From a checkpoint of a small transformer trained on Wikipedia: 112M tokens.
MLP neurons of a small language model. Each row is named by its layer, matrix (down: output weights) and neuron, and shows model dimensions 0-127. Each number is 128 + 24 x the weight over its row's rms, rounded and kept within 0 to 255. Numbers have three digits each.
Before each neuron's rows, "raises" lists the tokens whose logits its output raises most directly, leaving later layers aside.

raises: ").", "T)", "1)", "3)", "2)"
L3.down254:118120129138135152148101114114084081146116114191117132120132125104189112108113121126107186151129132122112132138146166130126078101107110152105150117142130129127144100132114095128107124139110150154102110150127159121135125133124136140127143134123119122140176174082148185139148148060137157151144132138097146097089129103134134066127143127135133174110127122158122127115108189109176122182176

raises: " mi)", "):", "]", "ST)", ");"
L3.down226:075119152121081150194088125163112123153104134154112148131100142138126092124146149107130124116092110084145144135122170131108152160142097154119139146119134091152130133117171127082113110141120090126110127119092159146128129083108150086120138130116078150149171085132097126106165144153118110128118066114092152099139115157110147123131135113117103114159132118080153226100125145149159115128097

raises: "ity:", "ruary", "us:", " Released:", "ity."
L3.down741:103153155105121153189135115120134108073110128156061113104133109165161112120133122097149144135099150155107138095124228112072132152149112123121126106120141143151128125131168095116140128124106113094078083152142161111189132183102123129123149142125096116146127132118103075118116150106154125160111118080195147127136116173118140113126114141156119126165115175111174157111139124112130105101138

raises: "ST)", ").", "alth", "):", "A)"
L3.down446:135122144098089144164130137169108119140108128149130154125117131109167107099107112138107155107111125125155130122127098136118134113113096145139105104124131122130115130166140131121116141102138093120066115154107180146154136106112146127132114126125093121170164092132124137121141152156094128106149107158138146129149114139123156138112133114125129102128123124143140186114134199134142145141146

raises: " ft)", "ST)", ").", "A)", "),"
L3.down86:113099071168107123126095097133136122082120120140178096155134126122115069127160134133153198144111145135142112137160137143141145153105168178130125162119146100140152099127126109144059135104167100132112138145164127138138130080121132142153140128114139177102109090120106151106144145080142129134112118172151135114100116108099131123158108147134123177102162150134109103081110116118152141151126

raises: ").", "]", ")", " ft)", "s)"
L3.down125:111133087117098133143077100139093086121132141156126120115094164143145085095161148120124133112126128138153147124151106155095141132167136188150123153118112092156132119137161125129099139102117084132131108172091104123110148141101110127152110172082123147133139069120122110102143188145133105136102156146196173151119119142117131150142145124136128154134149125111161154056155164123121115143105

raises: ").", "):", "),", "ST)", ")"
L3.down479:148124101140108138096071096149086124114103131167167120143128141085140083102143098089115155145119122087154133145155131173129119140112123225137114161133115103129149106140128101101088096122171109175134122136134142114115129090107130114141128142107132146103146117113118167122164149100176152129152132152123123105117101090124156099128121111142123141099104163109131169090077153110135151156132

raises: ").", ")", "),", "s)", "T)"
L3.down487:146123145122108151150094103175102120163120130152148157108093152118136140113099128108119173121134148114174122140120106148146115136163106169159130135106125105104110139133120144131102123131106097207106111136094113128116131134073163110143110134088158137109138103102106181167185141114121136122118128150115151126111104093137112117153159087111127122143130126158149159118113123131113167153168

raises: "ruary", "ether", "istan", "ette", "vious"
L3.down452:116175167123159127094112122092131120122118110096135157130100135125135138127129138111111093079128134165126192121108100108081133155170125105138090150095073128128114148151122135130180126141143135171151104107105129112178154159145091131132133165155124102113121129136114120149086119159137118136140110157170149136113109099132129133124127110112129126148142149119190188137131112125093111141135

raises: "hile", " Total:", "ently", "owever", "ollowing"
L3.down432:087126151111172107107123126112141103086112149129180116140125146111117117139167158138169119100079131135125161146100134109132186127128153131147108152104108113148115154086133120162093148115170142132130098081117082123090122143142092177154148135124096204111123097140160140089110116097068111129103106178140153136098124114088158117110112131121113112141150136146144112089123099144131121156108

raises: "):", "ST)", "A)", " in)", " m)"
L3.down574:112097112130073171146099115161102138098078133163129167143108131139101094126108163068128139127103170149164142130135128177124132160079147189134139141114108102131150126110139101099106161129147152127113095130111156108169098103111120111120117146104113151119124102092058127140157173158121154147114113129120147102110107122110149115138123105138135133150176139143149170087112132116138150126098

raises: "”", "\".", "\"", "}", ".\""
L3.down210:150108139157099151154143131157111143111106114128175142122106156105167162104135097185129157151129106109109161138100134118094112106156125147146117165123116140147112150150127121095101129132101106136132148126106131117119150164109172139131087117097122130160138143126186151110151151101096128118104146136101153125092136186127124124125144144116135125099086092185164128108163184156120106184136

raises: "erous", "imate", " least", "able", "rance"
L3.down688:141104109126095135130169143188143169137145097138138085110118117148119112146119090139103138104104125116191080123176143129120112128104119136123122129140170114113143112141126140131071103084142085116097133163118152173140123106111176106129120112128138127098124118163128124137142120117160084138133165098085120145166141151158105159118118100125127120148122132095134112130123062113150143092135

raises: "ST)", "ity:", "us:", " respect", "ity."
L3.down197:155156150151091151160076109095105121095108140184090112094113077106179119109147134147124133123100130068116159097166183149165126131151116144131135127116137114155120112124140138105104106148095084120114145156133124160100149143113149118123139134113132116116176122126129156143147149113118107124090137108155157131099131108124121115118170136126118138081151115112155166075147161143116109144133

raises: "\"", "”", "ement", "ence", "ours"
L3.down376:164148148143068179162135146137121132155113136135143181137133104133154112080104085126096105099152137151139139102110112132080135122158110112124110133117104114127117115149111164097148142125129129108107114127112170145171153153115118111112097167109126098167131121125123132115159164149162153117130150141134144149151140141122124148088155109111140124149099138147172202135118152158118172144140

raises: "ruary", "ises", "ette", "ty", "ently"
L3.down208:129166151143128087120096122111136145096136139094171135133145117131114125115146118116132130124139136166144170110093134098047109152166123112120090164101084118128132139136138134111162152155151127155147094109107111118185142159114093131139121149155084091130117115156111141121113139155139110131119124179210131120095101122117129095118125141144128127170129158125180200127105161127088105173139

raises: "),", ").", ");", ")", "s)"
L3.down513:129115123140071122140130138170091136113118144145143099143095148128145077073142092133110175145147120107173164117182094133141121130113127149146130114140144100107104131168139128142103102113154076130116093143121163136118130130119140115157127103105128130152141079123135131098167172143130113125132139148160142139146092135143127105136162127152144117144117120117150133098124182113140133177122